Weights of a small transformer language model: 2 heads of 64, tied embeddings.
MLP neurons of a small language model. Each row is named by its layer, matrix (gate and up: input weights) and neuron, and shows model dimensions 16-79. Each number is 50 + 15 x the weight over its row's rms, rounded and kept within 0 to 99. A neuron's up and down rows have the sign that makes its largest values positive.
A block is one neuron, or neurons of one layer that tend to fire together. Before each block is what it responds to, as a language model described it from the Wikipedia text at the highest values.

Responds to: Word-internal stem fragments predicting a suffix, strongest on "istor" after H/h in Historic, also Met-rop-olitan, n-ov-el, e-pis-ode.
L4.gate36:52 53 53 25 44 51 56 39 33 82 39 62 57 30 51 58 60 56 49 35 67 41 60 45 38 37 20 30 57 60 52 67 48 16 75 53 59 59 45 57 33 63 28 43 54 38 44 50 27 26 73 46 55 44 52 65 40 37 64 52 18 78 75 39
L4.up36:33 35 54 60 80 29 22 76 52 40 41 38 42 23 53 49 55 51 62 66 66 67 49 39 56 44 60 22 47 45 77 58 40 47 60 56 60 59 55 49 50 44 59 54 50 50 82 61 47 57 02 25 81 64 75 64 42 68 63 57 49 41 38 79
L4.gate39:57 60 53 30 83 36 35 62 48 68 54 16 43 37 29 71 69 43 57 51 47 61 58 51 51 62 85 62 67 41 72 59 38 26 33 60 27 46 60 53 54 41 31 55 51 24 20 72 64 73 46 39 75 62 55 37 80 59 59 62 44 64 36 75
L4.up39:49 40 23 38 34 25 74 39 53 40 36 05 35 58 70 43 33 56 56 50 51 67 69 42 42 46 66 48 51 49 26 59 59 56 21 42 58 45 47 53 51 49 54 44 69 67 43 71 46 49 50 38 49 37 59 54 51 32 43 62 58 64 51 66
L4.gate86:55 29 37 76 46 56 33 29 49 51 43 44 63 33 42 55 35 52 45 11 68 60 59 61 51 58 48 50 86 89 41 58 71 34 51 61 51 68 36 57 77 56 44 49 69 56 31 49 89 66 51 48 59 36 69 74 32 44 61 22 46 42 44 56
L4.up86:28 31 45 46 23 57 42 47 41 52 42 47 61 20 58 40 43 42 48 39 23 44 66 31 51 58 50 41 61 95 28 48 72 62 64 49 66 55 51 25 67 64 42 50 42 64 58 41 76 64 28 55 72 37 62 69 50 51 74 36 48 53 73 64
L4.gate134:35 44 53 40 38 37 08 34 83 20 48 61 69 21 51 65 42 70 61 63 35 48 49 38 65 53 32 34 36 38 31 47 72 49 42 43 29 59 68 45 44 71 31 63 37 51 58 29 48 60 22 28 33 62 44 32 48 51 49 76 57 60 66 72
L4.up134:73 61 36 33 36 71 51 55 45 68 72 38 55 17 36 13 53 73 56 59 54 43 22 50 82 55 44 31 24 52 43 51 40 66 59 44 55 60 93 30 46 64 51 39 52 36 47 44 36 42 47 34 59 44 34 56 38 38 61 69 33 46 70 31
L4.gate146:66 72 64 72 39 17 27 40 48 67 35 57 52 53 64 40 61 65 68 53 46 50 48 42 40 74 45 44 48 50 44 73 78 67 49 46 52 64 61 26 34 82 30 56 26 43 40 36 59 25 67 16 22 32 62 77 30 37 69 39 47 67 46 35
L4.up146:44 70 34 39 33 53 54 63 30 63 56 48 52 46 64 64 58 45 39 71 49 34 44 48 57 64 60 21 39 49 59 30 47 48 60 50 72 57 41 43 34 73 60 48 30 39 40 27 13 63 53 40 48 62 38 42 41 55 48 61 40 37 69 39
L4.gate184:42 28 58 69 36 25 33 34 53 33 64 67 38 74 53 34 43 66 61 24 40 34 16 75 43 45 52 29 46 52 62 21 48 47 62 62 21 66 52 52 29 52 59 39 38 49 59 55 43 41 32 32 19 40 57 50 10 71 39 48 39 35 61 56
L4.up184:61 58 65 51 54 36 61 42 64 55 56 60 64 51 42 64 45 48 47 20 69 50 71 48 53 25 62 50 66 58 43 64 29 23 46 68 38 52 34 48 25 39 59 38 42 66 51 55 67 22 44 40 60 39 43 37 42 53 24 65 58 43 43 45
L4.gate242:48 34 70 59 54 42 47 65 49 63 76 33 52 30 53 58 45 32 41 42 80 25 61 51 54 59 36 20 34 85 51 44 44 61 66 54 54 45 47 66 47 54 33 53 49 27 74 34 25 57 48 52 39 49 40 75 49 39 57 41 39 60 51 37
L4.up242:62 27 58 49 52 34 53 58 49 41 43 48 50 69 77 60 56 70 62 60 15 36 97 39 61 41 68 53 52 40 76 55 58 23 45 61 55 71 68 73 32 55 36 48 54 30 45 32 61 47 68 40 53 79 44 60 51 70 40 44 40 44 41 22
L4.gate426:57 99 53 73 54 40 42 86 36 57 30 55 59 39 26 43 45 46 59 70 74 59 44 33 67 58 59 61 44 45 64 54 57 44 56 73 69 53 64 54 43 72 43 54 56 67 58 62 42 08 40 69 43 52 60 47 50 19 37 67 58 54 51 59
L4.up426:76 68 67 81 27 62 33 40 30 84 46 78 47 59 58 33 69 57 59 88 64 70 45 37 63 26 60 60 61 32 57 55 47 49 52 49 54 63 47 34 69 53 52 66 63 39 59 50 65 56 69 27 48 79 30 51 63 51 38 79 77 60 53 63

Responds to: Second piece of a word split into tokens, usually right after a one-letter start such as J-ess-ica, F-ut-ure, M-ain, k-ing, or com-ing.
L2.gate79:45 29 51 53 62 46 54 67 68 74 51 32 54 60 37 54 59 35 63 50 59 50 75 56 48 73 60 48 63 12 68 40 46 46 59 69 72 55 69 61 46 41 57 33 67 33 50 44 72 49 55 43 31 65 25 46 53 59 82 62 48 31 19 32
L2.up79:50 47 55 52 42 56 59 73 54 60 62 49 25 35 50 55 57 65 47 66 78 38 45 30 29 64 39 34 44 44 45 60 43 24 39 80 47 58 50 67 76 42 29 29 57 51 28 49 36 65 37 47 29 52 25 38 59 46 58 42 49 40 82 52

Responds to: Word-piece tokens completing a syllable inside a word, mostly "ing" plus Chinese-name syllables like ong, eng, ang (reshaping, Ming, Deng, Hongkonger).
L4.gate63:41 47 62 50 60 76 51 52 53 57 74 34 69 31 61 50 81 52 41 26 20 57 67 57 63 54 21 45 74 34 59 36 40 37 55 38 68 38 57 44 40 55 58 56 19 64 45 48 38 38 58 00 28 54 40 49 50 60 45 17 26 57 71 24
L4.up63:67 81 72 46 56 56 53 66 62 58 68 40 22 18 72 60 54 38 31 43 29 54 73 61 63 80 44 50 67 46 83 70 34 46 85 44 63 23 51 80 60 51 31 29 18 68 61 64 44 41 56 53 35 39 43 46 36 26 39 44 55 34 46 35
L4.gate69:48 59 37 45 52 48 32 32 37 74 45 45 35 59 64 67 45 61 56 38 32 51 54 42 61 77 48 38 28 58 62 47 41 52 53 53 43 40 55 55 72 50 60 52 40 34 55 63 29 61 38 80 45 56 70 58 45 56 28 41 74 72 39 76
L4.up69:50 52 62 39 62 51 61 55 65 78 45 59 43 38 33 87 57 45 17 65 43 46 42 41 55 39 26 64 50 28 66 55 43 54 61 33 58 71 45 61 44 62 32 41 51 47 37 47 53 69 64 41 33 35 52 19 23 63 13 35 62 58 42 64
L4.gate156:30 57 72 30 60 56 72 53 73 68 55 65 49 47 40 67 47 51 20 48 56 53 44 51 80 32 36 70 58 26 27 56 50 41 52 45 84 48 54 43 72 40 69 18 61 53 28 47 56 35 44 37 87 44 52 40 46 44 56 62 45 53 24 39
L4.up156:41 72 32 29 52 53 43 42 33 30 42 46 37 42 47 30 62 56 33 49 22 55 46 66 68 48 42 44 44 52 32 49 54 47 56 51 51 35 26 41 36 53 55 42 27 84 46 47 46 60 45 49 39 54 54 54 57 67 38 54 80 52 28 41
L4.gate161:43 42 56 58 58 62 45 46 37 61 60 57 37 30 43 35 62 47 30 45 34 58 60 64 57 29 00 57 44 31 41 64 49 50 15 60 56 54 54 41 44 40 49 36 66 68 73 75 41 20 47 50 56 59 41 41 29 98 60 49 76 54 60 55
L4.up161:29 64 49 56 27 55 55 74 51 62 74 63 15 67 50 50 58 52 40 47 31 60 66 41 53 64 66 47 80 33 77 56 27 27 41 41 48 83 36 65 38 54 48 45 42 52 70 57 45 55 50 51 68 62 65 65 50 59 51 40 29 59 48 42
L4.gate233:68 67 50 37 52 51 48 43 25 63 41 22 71 36 44 48 59 45 37 42 30 59 49 71 39 61 33 48 35 76 62 66 49 61 37 52 60 66 33 46 75 58 33 40 61 33 68 44 61 32 49 39 73 50 39 58 81 47 48 32 61 41 55 72
L4.up233:61 56 52 59 43 72 44 41 48 36 55 38 32 59 70 36 65 69 54 38 61 51 66 51 30 64 82 54 45 46 50 43 23 68 34 39 67 56 59 45 66 52 44 43 01 55 53 47 48 38 40 88 41 67 57 57 54 68 41 37 75 74 37 39
L4.gate312:58 56 74 53 58 50 38 61 60 65 48 62 26 10 62 79 47 55 38 48 46 82 57 43 53 32 58 24 56 36 47 70 62 41 14 55 80 45 59 44 63 57 49 65 39 28 68 41 50 59 46 40 71 42 47 59 53 52 78 44 25 53 57 45
L4.up312:27 83 59 29 70 33 59 66 39 66 52 29 69 57 69 56 68 69 48 66 28 45 87 55 67 52 52 58 46 32 50 66 57 27 44 41 73 81 59 55 41 78 33 53 44 71 59 50 24 62 36 48 74 53 66 45 51 41 70 75 49 25 56 23
L4.gate332:64 62 35 62 46 26 79 54 44 78 40 41 27 31 61 60 73 52 42 80 35 61 74 85 46 56 43 57 73 61 43 67 48 43 46 49 37 36 68 50 45 40 69 55 09 59 51 54 65 53 39 66 57 43 53 73 40 75 42 42 47 65 29 55
L4.up332:56 57 45 46 41 51 51 51 55 55 29 42 38 52 54 59 61 62 35 60 64 63 45 67 44 50 60 51 69 58 53 63 27 30 40 47 46 64 49 76 67 78 55 38 52 56 20 58 65 39 71 65 82 40 56 50 49 66 67 26 59 75 40 69
L4.gate348:64 57 62 55 34 65 62 57 53 38 41 50 82 36 70 26 58 51 30 43 42 75 57 66 80 70 67 71 36 51 58 49 42 46 65 61 37 82 28 51 56 54 21 39 50 27 27 48 14 71 55 61 58 59 47 70 50 34 49 61 45 54 45 30
L4.up348:69 55 67 60 48 61 59 50 53 40 43 42 56 21 57 40 50 43 15 63 53 63 55 61 48 30 40 28 55 69 74 50 52 62 73 74 35 46 19 46 89 58 41 11 45 48 41 32 66 27 44 67 38 62 72 29 39 67 44 70 45 59 66 43

Responds to: Middle pieces of words split into several tokens, where more of the word must follow, e.g. part-icip-ated, t-y-pe, t-ak-en, Turn-b-ull.
L2.gate58:25 64 58 32 33 35 64 63 67 38 55 54 43 55 72 36 28 64 43 62 60 44 45 43 72 31 54 60 40 56 50 35 48 29 32 36 43 43 75 35 65 33 60 46 58 42 64 40 62 50 27 55 56 79 17 38 62 54 43 42 48 61 35 51
L2.up58:56 22 51 53 51 49 69 65 54 51 57 38 75 43 63 58 30 72 42 47 34 52 26 43 38 53 34 31 55 47 54 37 69 48 57 34 61 30 61 54 56 56 64 43 55 50 24 56 36 41 43 16 58 50 39 18 46 34 57 48 47 22 77 37

Responds to: Lone consonant or cluster fragments inside oddly split words, often l/r/h after a prefix (dec-l-ared, dis-r-upted), or leading sh/sc.
L6.gate43:64 46 55 48 52 00 49 20 42 40 46 49 49 46 57 70 50 39 49 33 33 44 58 66 63 67 68 20 64 34 79 54 43 40 37 43 69 35 51 32 42 52 67 11 45 59 65 35 38 42 38 39 38 53 74 38 51 53 52 63 50 33 55 61
L6.up43:33 52 33 56 51 35 54 43 62 54 37 58 31 61 47 54 65 78 74 27 66 67 54 34 31 62 49 46 65 54 81 52 41 57 35 31 47 44 41 42 58 38 54 45 23 67 96 45 50 67 35 30 54 58 49 53 70 30 59 66 20 20 51 35
L6.gate59:35 53 48 54 57 42 83 11 79 46 37 86 68 24 46 53 61 68 65 49 39 51 35 28 35 52 44 46 38 64 13 76 72 44 28 43 71 42 45 51 59 59 58 30 31 31 37 48 67 63 61 32 39 30 62 35 63 45 38 38 64 45 39 54
L6.up59:59 60 48 58 63 25 69 62 58 46 59 84 55 63 50 46 50 39 39 66 40 43 51 66 48 48 69 64 43 65 57 33 35 25 64 70 54 74 56 75 72 70 34 37 47 63 74 55 43 52 40 65 69 55 50 67 40 47 19 59 38 59 52 52
L6.gate125:57 42 66 52 54 61 92 68 59 17 13 47 38 50 55 38 19 68 53 56 35 50 53 55 75 68 44 86 46 71 72 24 47 30 33 55 48 35 54 66 49 35 58 50 60 48 75 66 51 54 34 71 58 49 82 56 60 74 57 60 55 43 28 43
L6.up125:65 77 60 43 50 35 54 57 45 42 46 46 37 73 50 32 40 53 31 36 68 39 74 35 59 50 40 35 39 93 43 80 49 61 35 69 28 25 20 56 76 60 51 30 38 59 75 42 45 63 50 59 50 30 52 41 46 32 45 64 59 26 41 31
L6.gate213:64 46 60 66 25 33 61 61 53 47 63 50 38 53 58 25 38 46 55 57 44 45 51 54 55 73 43 77 77 76 40 23 81 48 57 53 51 56 51 73 56 74 45 24 41 23 64 64 45 38 25 60 25 49 69 55 56 65 60 57 34 66 59 46
L6.up213:50 39 62 63 57 49 56 62 43 63 61 34 52 31 28 25 33 45 21 33 64 46 45 52 30 28 56 99 61 34 53 52 77 51 34 50 64 43 32 53 43 56 50 46 44 60 74 44 43 30 54 68 47 40 37 62 61 56 61 44 59 54 55 57
L6.gate257:09 47 63 64 73 75 64 70 47 64 57 50 63 52 59 52 50 75 74 74 26 50 52 38 46 51 53 35 61 55 31 33 62 61 51 57 45 41 93 28 32 72 36 49 60 55 37 65 56 54 69 34 45 29 30 57 61 53 62 57 11 43 47 43
L6.up257:47 38 34 60 36 52 55 62 11 37 70 65 74 53 16 46 49 57 54 70 37 45 60 31 38 61 26 65 64 45 54 59 65 43 83 22 49 52 76 62 69 48 41 22 43 41 58 60 60 67 51 33 99 46 66 51 51 60 48 29 52 16 34 33
L6.gate303:53 67 53 55 57 59 80 27 28 92 30 52 63 47 37 61 35 49 84 50 26 67 46 33 57 29 63 41 50 22 60 58 13 30 59 99 31 34 63 39 52 59 46 38 65 44 81 69 49 58 56 64 34 54 32 45 60 52 43 57 53 62 52 59
L6.up303:66 53 56 63 45 34 38 30 45 28 37 69 38 63 41 69 52 58 52 32 60 46 32 68 66 58 79 74 32 69 51 49 36 31 36 48 50 56 41 33 43 43 67 47 55 79 25 64 63 72 43 65 72 26 50 31 38 74 39 54 69 47 61 68
L6.gate370:27 52 47 71 80 72 48 24 41 26 43 65 56 49 55 55 49 41 61 34 31 49 50 54 43 43 48 43 70 52 58 47 47 44 61 52 48 59 53 43 25 26 56 27 60 64 46 55 33 40 89 41 75 63 67 71 68 49 47 65 67 55 50 66
L6.up370:59 26 39 79 46 61 32 47 58 28 37 72 54 31 46 97 27 70 23 59 47 52 46 60 51 33 35 50 59 50 49 32 53 50 31 49 26 40 46 40 36 33 31 50 70 57 28 69 65 40 17 35 42 63 45 51 66 60 59 32 80 65 55 47
L6.gate401:39 64 27 65 62 58 67 59 62 22 41 57 54 19 29 47 37 64 51 35 63 63 34 54 42 48 37 49 58 50 46 48 46 40 26 65 24 51 33 62 42 64 54 38 46 46 67 37 61 48 71 55 56 58 37 48 54 53 50 49 72 16 54 32
L6.up401:24 62 70 72 34 53 57 63 68 34 41 58 47 66 45 56 40 88 48 49 41 50 45 70 30 66 32 58 39 55 53 43 84 44 39 54 57 25 46 61 30 19 46 56 41 19 56 19 64 48 74 33 33 57 50 36 31 71 54 37 66 58 43 59

Responds to: The word "that" right after speech or claim verbs (wrote that, argued that, stated that), plus some relative which/where and mid-word pieces like ab, ing.
L6.gate39:29 50 55 47 85 61 46 58 32 97 62 53 49 57 74 46 47 82 46 65 63 24 60 50 55 25 62 36 40 41 37 37 32 48 16 58 63 53 63 56 41 23 41 52 32 38 71 62 69 73 50 38 44 55 42 34 45 51 52 59 43 48 85 53
L6.up39:42 65 58 34 52 55 64 39 28 54 72 37 38 50 48 51 54 51 34 64 29 24 44 30 65 34 31 45 07 25 28 60 60 65 33 40 76 48 55 39 30 41 38 51 19 37 87 78 55 66 58 61 67 57 89 59 49 66 46 89 69 57 54 38
L6.gate64:58 57 52 68 52 48 59 70 46 53 68 58 23 46 55 58 61 16 17 34 40 56 33 93 42 32 45 33 42 32 47 49 57 29 63 43 63 64 47 40 63 45 42 54 62 53 54 72 39 58 53 48 63 58 41 33 52 50 25 65 45 57 48 51
L6.up64:31 53 54 49 58 72 52 11 40 37 58 67 76 49 45 68 49 68 56 91 16 60 21 58 57 40 59 44 51 62 69 21 77 56 52 56 36 43 78 14 56 14 69 25 45 58 35 68 69 36 31 43 51 39 66 43 52 60 52 49 35 58 58 37
L6.gate138:38 30 51 37 50 43 55 35 46 70 80 63 33 35 43 87 42 42 65 48 56 47 30 30 66 46 64 60 40 43 73 59 34 49 48 22 39 63 38 41 41 37 33 64 37 52 42 49 42 63 48 99 57 36 36 36 34 35 52 67 37 48 32 61
L6.up138:49 50 56 54 50 46 28 50 46 69 70 32 34 53 54 24 42 56 61 40 33 32 35 70 72 48 43 51 52 62 24 35 56 55 56 43 38 70 46 22 22 56 51 68 37 33 54 42 76 50 57 21 90 53 65 29 45 48 36 53 72 47 51 66
L6.gate201:66 43 46 49 55 67 43 59 46 74 51 35 47 27 42 54 46 39 51 37 45 41 66 87 48 67 34 39 54 39 75 39 30 72 44 85 53 28 47 72 37 48 57 39 45 60 76 67 49 56 64 37 49 59 81 39 48 26 75 55 60 47 43 66
L6.up201:46 55 76 37 60 44 40 52 54 77 79 72 41 36 39 53 60 73 48 70 82 12 21 44 72 34 65 48 72 40 33 49 53 68 46 69 70 51 63 36 48 37 62 42 37 60 50 32 73 69 37 56 39 58 77 50 51 63 31 76 37 55 52 60
L6.gate241:73 35 79 78 46 36 58 34 36 68 68 48 49 34 35 44 49 38 38 72 53 40 32 41 80 63 23 62 58 45 65 51 75 40 30 42 46 74 39 28 34 41 51 33 10 17 49 49 40 47 21 36 68 17 62 62 59 60 35 36 56 43 48 49
L6.up241:52 46 64 30 43 45 76 36 64 52 69 57 41 22 76 45 75 71 76 41 26 51 40 35 41 51 28 76 78 19 55 41 41 47 54 24 33 68 60 54 42 62 48 42 46 49 38 56 50 55 46 25 47 49 43 64 43 62 43 63 65 49 43 50
L6.gate271:42 68 58 56 73 70 69 47 67 45 55 55 58 65 42 35 68 73 46 44 56 55 41 53 25 49 47 50 36 25 75 41 50 42 62 45 21 70 50 50 52 63 32 34 42 66 73 34 54 41 59 48 68 36 74 23 40 63 42 64 52 53 31 31
L6.up271:32 50 67 39 48 74 63 54 59 46 39 47 48 60 47 56 61 77 36 63 54 58 64 43 48 33 64 53 44 58 88 27 70 45 35 39 36 44 56 45 40 78 70 19 38 35 60 38 34 52 37 49 90 78 50 39 62 56 80 69 51 55 32 52
L6.gate416:34 60 43 43 75 40 43 52 25 58 57 75 43 46 39 12 34 17 56 46 56 37 18 69 57 43 48 51 22 34 27 32 70 64 50 28 63 56 53 63 55 80 55 38 56 37 30 39 52 78 40 55 47 31 57 09 24 40 38 44 43 45 45 59
L6.up416:85 48 30 44 37 27 32 44 39 58 77 70 51 74 36 19 43 75 57 60 58 71 42 42 17 42 28 56 58 35 64 54 44 48 32 48 44 26 60 62 66 42 55 55 57 44 51 51 47 47 50 62 66 42 65 11 53 37 52 68 41 62 75 72
L6.gate426:19 48 27 37 53 47 46 49 39 52 49 21 74 48 48 15 50 42 28 86 47 31 30 33 58 48 38 41 59 29 53 16 48 42 59 87 71 24 48 48 65 66 60 35 57 48 56 50 61 45 45 24 59 16 40 60 41 45 33 56 72 52 39 53
L6.up426:58 44 42 35 65 56 44 40 38 21 39 37 66 58 50 41 60 43 58 61 44 41 52 35 85 40 68 62 70 47 45 63 50 75 76 66 61 71 48 67 50 18 31 38 56 60 65 53 58 65 38 52 49 51 31 26 35 35 33 31 43 49 56 45

Responds to: Short word-piece fragments in the middle of words, mostly r or re after a consonant, as in St-r-ong, interp-re-ter, celeb-r-ate.
L4.gate48:34 41 46 66 44 57 54 73 44 36 21 35 52 57 28 32 54 34 61 49 43 38 58 40 49 69 64 53 26 61 47 33 44 75 38 71 56 49 86 55 30 49 72 33 56 86 18 65 69 37 39 55 64 45 77 72 49 20 64 50 52 40 50 49
L4.up48:35 71 60 64 43 44 96 30 64 80 75 67 52 53 28 52 23 35 64 49 53 41 36 47 64 62 35 38 23 43 67 46 33 79 37 56 56 66 46 68 51 35 46 33 41 47 47 64 30 19 44 52 47 31 41 43 67 12 69 57 48 39 54 23
L4.gate132:49 50 34 92 46 33 53 50 84 43 48 66 64 63 82 65 38 49 30 56 56 58 39 38 64 59 49 56 45 69 42 50 62 52 62 58 32 72 51 52 45 53 45 30 68 36 57 24 44 11 42 48 69 59 59 33 38 72 81 63 43 67 30 34
L4.up132:11 65 48 30 25 22 61 19 51 27 64 52 16 51 49 52 41 40 31 61 47 42 57 46 60 47 54 57 40 60 45 52 59 68 18 27 59 32 49 46 39 37 39 70 50 53 31 26 48 35 79 75 28 57 34 61 47 38 37 50 36 35 57 46
L4.gate190:46 32 81 54 53 56 60 47 39 31 46 56 49 67 77 52 52 35 40 56 49 82 47 44 34 62 40 48 49 24 68 48 68 54 44 61 50 18 50 43 37 45 40 58 34 93 49 41 51 57 50 39 45 65 41 33 56 68 58 47 71 52 43 43
L4.up190:77 64 47 66 61 54 52 30 26 49 50 78 42 30 47 28 62 59 45 53 41 34 24 44 49 57 68 64 63 56 43 50 54 52 33 50 27 67 45 41 51 39 36 48 35 45 45 48 57 21 79 33 41 62 57 41 47 33 35 55 67 40 52 36
L4.gate239:56 59 58 35 53 70 67 48 21 49 76 69 65 51 52 43 67 57 46 08 48 77 39 52 38 64 57 17 52 55 51 42 53 60 63 46 16 62 71 63 68 17 40 55 42 57 30 26 31 22 44 28 45 57 54 58 41 68 44 56 39 68 48 59
L4.up239:68 52 49 53 38 36 49 58 69 30 48 63 37 47 56 47 73 70 46 40 44 65 38 49 64 34 58 39 38 36 40 50 62 69 59 52 32 51 45 67 56 34 40 57 31 60 55 47 29 24 45 33 42 37 43 43 26 45 46 63 40 59 70 41
L4.gate245:18 62 54 31 44 55 67 52 54 43 29 62 38 66 69 52 57 57 64 45 57 35 54 47 50 40 51 53 62 48 49 52 54 77 17 70 48 40 18 45 56 44 54 40 39 62 53 66 60 28 59 60 34 58 41 31 78 54 45 39 45 11 81 33
L4.up245:37 51 85 51 73 35 22 47 80 46 71 43 56 38 28 32 67 40 42 53 43 63 41 32 39 60 36 54 46 84 61 40 52 55 37 33 34 62 34 51 63 67 33 66 70 43 45 46 42 32 47 56 61 18 54 48 63 44 14 26 34 59 56 56
L4.gate358:47 40 70 51 58 61 74 40 48 66 51 62 53 32 70 67 47 53 31 34 67 52 50 31 36 72 59 47 21 47 60 52 80 52 55 58 55 33 42 73 58 51 37 49 31 48 32 58 50 06 47 43 52 45 41 34 57 18 43 38 34 56 39 66
L4.up358:40 55 51 58 51 64 54 31 33 72 54 48 50 26 62 72 41 38 56 36 60 46 37 39 74 68 18 42 38 39 56 43 79 41 62 41 58 53 37 43 66 51 54 41 47 50 25 69 52 01 54 25 59 42 45 70 33 38 46 52 36 54 34 52
L4.gate360:44 36 46 65 27 42 55 63 76 59 62 48 24 40 57 67 47 62 59 25 51 61 52 37 20 13 56 74 40 66 57 95 00 61 37 55 64 58 60 68 56 49 35 46 59 72 60 46 44 60 42 21 69 59 51 55 65 61 48 41 68 71 52 41
L4.up360:57 71 45 54 46 43 29 28 60 26 61 61 58 53 19 66 59 47 59 67 60 49 48 49 38 47 54 42 31 48 48 29 38 69 08 41 52 42 96 60 49 48 43 37 52 33 47 24 62 34 55 67 65 34 68 48 29 38 48 54 21 43 52 56
L4.gate440:31 49 43 39 52 65 50 60 63 37 35 34 60 47 31 36 38 33 43 64 56 45 38 47 54 34 36 70 29 55 59 45 56 45 45 53 35 41 63 34 57 53 28 30 44 75 45 46 56 51 37 39 32 47 43 54 61 36 27 47 49 27 45 31
L4.up440:31 58 10 68 47 30 62 27 18 34 56 52 37 47 70 51 50 28 44 29 67 47 26 61 57 40 80 13 37 58 54 72 31 45 58 48 58 71 75 26 43 50 52 27 38 59 47 59 54 48 71 56 54 53 41 60 55 64 48 33 94 51 48 47

Responds to: Incomplete word-start or middle pieces whose word still needs a suffix, e.g. Christ(mas/ians), techn-olog(y), stud(ents), gen(eral), f-am(ous).
L2.gate402:37 52 59 50 35 58 52 64 61 53 53 59 70 46 51 38 44 42 64 53 44 62 37 23 59 47 68 68 70 61 34 70 44 45 48 66 63 41 55 58 35 71 52 62 52 43 72 58 28 24 42 64 43 37 63 28 81 52 66 63 53 28 51 72
L2.up402:59 22 09 39 75 34 58 31 57 65 46 45 39 42 56 57 68 49 53 63 68 62 68 69 64 49 60 60 50 59 47 41 43 67 49 63 61 43 17 40 26 50 42 41 36 42 52 77 57 34 60 41 09 55 29 54 44 55 38 62 79 61 73 60